Weights of a small GPT-style language model, trained from scratch on English Wikipedia: no biases in attention or MLP, a variant of Adam for these matrices.
MLP neurons of a small language model. Each row is named by its layer, matrix (gate and up: input weights; down: output weights) and neuron, and shows model dimensions 96-191. Each number is 128 + 32 x the weight over its row's rms, rounded and kept within 0 to 255. Numbers have three digits each. A neuron's up and down rows have the sign that makes its largest values positive.
Before each neuron's rows, "fires on" lists the tokens most often at its 100 highest values on Wikipedia text that the model never trained on; "fires before" lists the tokens most often just after its 100 highest values on Wikipedia text that the model never trained on. A number after a token or word is its count.

fires on: "=" 100
fires before: "=" 53, "\n" 28, "\n\n" 19
L3.gate143:149151143127119060137071081134149134157159145139183099083099087145093081151162084178112132168157115186098146146137138108153138150074142174147176111167104106088122139125085100085100113143121132147094089081134094139156197169139093096156146140107120167092125107093095113128109102128094169110
L3.up143:135133140175134152061106182144146127080105110118116136103164144105100193098144143120077165066106180077120107120163121214124123135180139131116083117138134172142091158154092159116142128089082096138122082114149145145111098134134132220148098086126073123153195179134147171117115162089119098116
L3.down143:107142111128119133110128111123094154118099118130105133106135117137139177099125143099128135069107118130074088145146105155113131106183128132090111124125146125112127129140149117150150105135112133127167135147142146009118121095121124154114095139103148165141035111152130135136150149130119086042

fires on: "=" 100
fires before: "=" 64, "\n\n" 6
L6.gate240:136141097151111099160085078053161192189129162077133109101101156151095140200123156145088167086142123124160153067107143116111109116137117119109152205174133088162120136087088079098128123121138131140167114160033110111125128177163109161098082160109123094198132091150155133115130163164113117104
L6.up240:146099108093137126127182132096168070141159116115151116098161124090097044158090094111177142115122104092176110120158143127121147180157164121091139133155095091103071123130150106130138158136104157126137096114152097146124209105121127141148141083153140070145165132092137145086148143132064082129
L6.down240:136088095163136149119134183123156150125111145142133100114123153160156197103076111168119133107098097145107101126137126137166114174117120160155131170151111138170157155153101081033177090136149124137114130170110068181118111139091120143154164083150168181218141128150137139129161143141144110147

fires on: "=" 91
fires before: "=" 90, "." 4
L5.gate153:098158167099152092136087137112086141099097126154126109107104135151067159143177126143138143154127143116147126132157118125137086117099094104092060127202066162172090120155116139116139136129153107169143132134181092159170142112101085162116134153179105123137125121152177113170162198162056169121
L5.up153:144129172140171108081160162167093155101154184072195134065046085124167083146120093123147074102128124159129092092189128113174077100109187110153111080146136078117166140098145124132154098192157115153106159135180142165120107158126177083153140097111169111076131164099114123114117105173181158106
L5.down153:164126081130154100169119156144094147180126181123200104139093140145164093191129093171127130131148098123205138042136174123150127123082163164086156133092142102077196159137153123140143128178128131122183144121084163198103135156109149116216148142119195096093178127154136123066114134156130127112

fires on: "'" 56, "-" 28, " |" 6, "–" 4
fires before: "s" 47, "Sh" 6, "Ar" 4
L9.gate73:124107119185149115116030107157157169126114173157172092119177110183164152140200107126089127107073128141101170139138180116173139156113118120153104120142122155162102119167094161099151100076065037182092103102153118119126183108121157113127172138107070100132189092122119117094149147177110095163
L9.up73:120103074125139095120154112131126126074119160141111118111143133126094182107132165159168142096147196140168111138139206177129147185173163120124078113137204103174133156162089140124129102129058101137126127120171130111138147152132154162115165131144150137141096132142173084086160158139092142150
L9.down73:134102196135177102133106093111106133125106129162113123070145140165165063121113138065135165165127142212053132122101116140099097091170090099138120094173138097121095115128159111127218171141119118135091131123110133155119139078114140106140135145138087153116180125156115105098120084110125127134

fires on: "=" 69, " =" 31
fires before: "=" 100
L5.gate83:155106177124158129171112138155175118145162172093165113150110133113116197152167120150126126103124174186139172134140129103124036074073129136109124136100125133117091065138167102136130144175167157125119100169113113127177162140097126075181184107116144115136134141088130109154110075108116167152
L5.up83:096131166096144131157121054151108114177139109089108061089106108153163158161178154101121133179119105158108160170136151072149111051074045127138109128096128136131127113099150098121122134105154112126182177146102098120111154127113111105193106141073122119126119111190157105123126154179081116105
L5.down83:130126157125126136182068083105112110128141181119175160094122129089130151165107136147134102142163203145125107162088126125124061140131145092140093181164119132159151109116121141178123141115125130085171076140128142155139161198096128104153153131092111126076125118075142132167086056120154117143

fires on: "ify" 13, " defend" 10, "irm" 10, "port" 9, " reflect" 8, "pl" 8
fires before: "ed" 19, "ing" 13, "ant" 8, "s" 8, "," 4, "ion" 4
L2.gate16:110151091092091166118160154151080128108159178166093128198122153123113126118115191112130166116152064166127153154125079127113087131157169155120147132130091101148066191096126131149137168195117102131112129120101137135138119148168138114178142104068094092113084145178178149154102105121118107139
L2.up16:128134084120152144146102147151163172157118155174178146206120125192109114117120160115160159139137167112121122161126103165094074192148101158132187107125118125156082113124115121072167162167146138137127124122075078062138176119123153112104177129081098092119127128141176175144165131145133093137
L2.down16:141102152189110186102134128154149177186087069136135108207143156134115146138098141097124179224097109110126165085163141124150108141122147120058156084144155118105133117119090118101112067125138106136200175108125134056148174115070121068179115143086111108130103133152100111146137132133105133141

fires on: "\n\n" 76, " near" 4
fires before: "=" 61, "|" 4, " the" 4
L3.gate230:177107139110145151148101122133094111136100164114116118070166061143126171108219169156101170118151108074104175172132147103130145071083072142146125144146115128097085103086079085124084105130087083139163137166092101102181129152088193149175127114147169165170130096129110133137217124108082119129
L3.up230:114122075095123141129143098156125083120076087083101106069104142078145102153127086149139126143132124111117234171163182090093137082152077147159185179104165146131112183091122086121112161127086115103134117123096118189127167089107152128135125117163103151063176073142129170130137105160110120124
L3.down230:095175064098123144158078102148145121139172133139184117164123172125129148129173152141128114150188096113102173134111154087091171135115105162111157170113143126134104212124140095118092135139114108113148089145121116255118111127147092096127095155096145111108138126103145074144097084109090073194

fires on: "=" 41, "\n" 35
fires before: "|" 18, "=" 17, "-" 15, " |" 7, "\n\n" 5
L7.gate309:127194099132164105108097072103116139105090116121128149177147132150110090116175151188179158184131149121165159117071148100090177181156155102126127150169139107126119104146131159124115128134138170140149110109136121084155169107112158125134106172116139138128130095160156131112111173129166084073
L7.up309:175153137160154121141143149174157142088135092193133118158065152111108120108144130120194146077153159128161142128162110137123155142104173155140166072175111119147124107184133165148119126102136128194127057157133119116091157117121105160166142116095074127151179133124136150121114141096122117103
L7.down309:103145116226116129050108097164187148168164099152087095164142137096109124144072115133130154100138130178129112144206140134080120144159110099181050118126102127089092112106129112152102057129137147179126105109159089171099090161143118147162082140110107110127106123115109142112097097124132123155

fires on: "=" 26, " Total" 12, "17" 10, "19" 8, "18" 6
fires before: " |" 21, "." 20, "=" 14, "0" 7, "3" 4
L7.gate203:160136128096099115181108067113119126182143140115160156078109159185123150156109064122156142122134137135128156134113139132103120088085103140149151208122110124128131117069101118094118102127134183154099171109107133095145160116064172114126091068133149117138116077152153133088103164175155150087
L7.up203:120102141125089155188119125100180125176144160097138118122130136139149159116126089082127128098176112148162139195115158161101126115102114117163095133154109182147055138071103141106103071178155174129080124121121111159151152126069166133127103115125107091164120108101134165144159113112148089132
L7.down203:148108111169166186168136187124156115148103133139090134097150085159099166092101120097104145065160092143164065090167222149113129132105101103151107106145141121130063153133134129102171115163149113143107098177121078157166105155134128114158124137103073112116127102114138122165104132076102116152

fires on: "3" 29, "86" 6, "08" 5, " final" 4, "06" 4, "4" 4
fires before: "%" 32, ")" 26, " |" 16, " (" 7
L6.gate221:137114111135105147126128196136123158114103117176121126171133085103122174101129129104090159170066084128102100098135140167170103162168125091052102081118207076143134133162171142064086115169094077174143115095122117083105126044162149095169111139109046093097141108141154130122115130101109176126
L6.up221:127124114138120135140106145117131120100119119093083136190171133110094074136197110095079132094134119114147142111076109127087125047073147171157167163109160183111161119165156185151116165106141166141114140113142101114140061103145146128183114107085143100149146131135128135110126120162173132152
L6.down221:170136162111141186131172116120084144164106112145186115115126131148122145115075105163132200110116118156169134096169086081174146145147088137118136166110087077156121100116076114115126091130093055158156167182129151143161175167097125134121079147131082064129179136167141153105148129131113142182

fires on: " =" 96
fires before: "=" 96
L7.gate233:156188129109153073096107125192136112113131118180187127138137086097105101150097129155109094066082136172120156064151118115197144160134132128076118182115095190087107109095119131148163190108175159156150167111103160103140181132132177117165102154068131121111134143173136140135121164107140123129
L7.up233:117160156121135116122071125162104147125125149153112102184142103144130116152094083154163099073104109168095146034179123123224159194133139119130129135063128143090133104144142117114159126091189116124160149070116139158093167148112149122163092141100130171095123156137066146150145140108132130152
L7.down233:142126117129104111089155052168131115110085184111130088118133166167104151105101116123162162171162103101107052156134166161117080139111116178159107141131167135148149167184185142132194122125108140136100141115193111230106092161176105121115115153145129147137112096096127141125133150121155129120

fires on: "\n\n" 79, "=" 17
fires before: "=" 74, "|" 7, " |" 4, "D" 4
L7.gate157:119143118097112147152166127114177109140097107058123081180070146139086123175147113127154131112129158170101156086133140102093050110094092131090209139105099178075131164157137159152054173132131100162141160156080128087153154136104079116134124136138114150159123148162194127104145155168048083165
L7.up157:152113119125167120130148105103102152121090061121112167103026126136176097133101154093092130119135113172091181131074156136156121062107084168127122126135114125083124171139194135128066176126128109160168113090125048117148085153147099056165158123142186140113159138147108117132147100207132010165
L7.down157:205183072135161095164130144119148157086124148097117129115144163198182133168134126062132141148126106133117139114106118056094143113100116105165154138126140153056117170086127163145116120137073049134200080154154087137175125108180125103127126068071156122107097188152130096131133117131123074104

fires on: "=" 99
fires before: "=" 98
L5.gate251:126197155140096153127136085102114149147121095119147029207073134092135115146155172135106149141072109103098128135127130123180098109069097171113098160100095155153076195053098093095066153118143138127217093125131099118125110137061149126145170136106165187099148080160127107140168080119080087102
L5.up251:144080143122111128137144108111155141130133129167110165069061079099124190145199148147127091135126114143153115111158132145137176115086146162118141151135076116106112150141134140080128069103157095125184154128104125154154117125120087131182190096126174129131138191111079063133077131141125132181
L5.down251:142146097121120168132091112090119081119106181121190105082098081155163152156103127155120120158091122131137134137127192114123070117179121092127113106101116140131110131153167126128173099118145120129177147098116147146121127129097099136150135107146092113163120142114087059202089125133133133102

fires on: "9" 22, "8" 14, "4" 12, "5" 8, "3" 7, "0" 6
fires before: " |" 57, "," 7, " students" 6, "%" 6, "." 4
L6.gate228:093159145112161132090127147076121135178134170126070156142150099116076071201114158120121121153122107185140151144146079131116119170090136171152125129182075100146168181134136151117108140154167139149132148130173155147120110081168124077167119121119107133064166128081137121108107093142111139086
L6.up228:130129175159169122164146152140174058067123181096119151185146095165097121116188121118056115143147106125177120122115126069148140144134138152153147137094145135185075111116104158105114116201106151102115103141094162150125152079050139168143146173138170089104109194120170132091176147081146079104
L6.down228:117188082090148164126113136079177140163128146122075132124148107144116116145118084110132127090127161140126071161141098133148103112183132111137159076134112088123200112086094123092124160142159094136063167104136160095141103132158192118123059158115143102118109119133097098095078180153156191142

fires on: "=" 93
fires before: "=" 50, "Track" 5, "\n\n" 5
L7.gate242:130195107127189100112101144117197077070173144106200156165176135136137157159111122153166137187124116138136084101146112121114171153131099083082143158107157114128111064166125148118060173103153114153078084095158072122130174161101191149077152129124165126161111128138167149150113127073163129126
L7.up242:116097124108150075138064109119110132111116159109104158064144105119112127145172123151111110089147133129141147173075171146134107151147171158154161143130094185082106118139161169146176182092137169140099134094076113155133154109177082121123112054123112078141129091087111134129101124092133079159
L7.down242:127109161116139096112075177133133186165128122105151079142117090081137167138171192112088101096089080118224078117156118120099174102145103182172162130121111076081148128144147138107178131140180132125113159064129150194103126156108134172081128130138195144126191176198082143137071142152121117154

fires on: " =" 82, "=" 18
fires before: "=" 100
L6.gate200:135160115074183054131125082118092085194142201103141189114082106163146141176116130145107098066068137172176077106111118168163091122141121158149081182150153184092096131124188152106087125167119149161157107096079152111153181146115126085152087107088129144155166160145114101070067147099108132109
L6.up200:128156088123104080121145074137153064166116115061142109163111185170148092144108073172142177065147089177146133143131133186166140128089156182099131173202137181135086145174164131146114142166116132156115100115100094120083151155118105065136113111079108160159159123129118156113087138142090147156
L6.down200:220093096153127100087124164186139107154126103106125100120138141157064110070105119135098133100142128115159056123109174142127158161115117201165104117166130119101106095154107077098103100084108084144095123142176128182097121175101109143147144120092119180160149106098147208104121165122104143222

fires on: "=" 100
fires before: "=" 99
L7.gate220:163093179087135089153123084123100034144114091144170199121100103134118150190151122118070091199145123130114162101104115089178087118090104161123074135177114174111124180096099103101080132133169157083181104092126083141165116155098115070147132200154150158137158106164179113113119094155075041143
L7.up220:090091101121132106100102090098156096113116140096124083165137184098124124119188115139166104133084132119170161108095106115147125106150127133056132132164093115111158129113133127146102121099101156166173182158139081152109166151108141113171103112147168105128139158095173158140143104105092164117
L7.down220:151155160172127103195134128117130138130141113131151081149131100147135136178114127147131104142156105146152134129151141107146129110154071111093108097104099129133118128167142125139107082152154110098158130135171150227135149157126123134178154094090083147140194141156098157118126073120019193119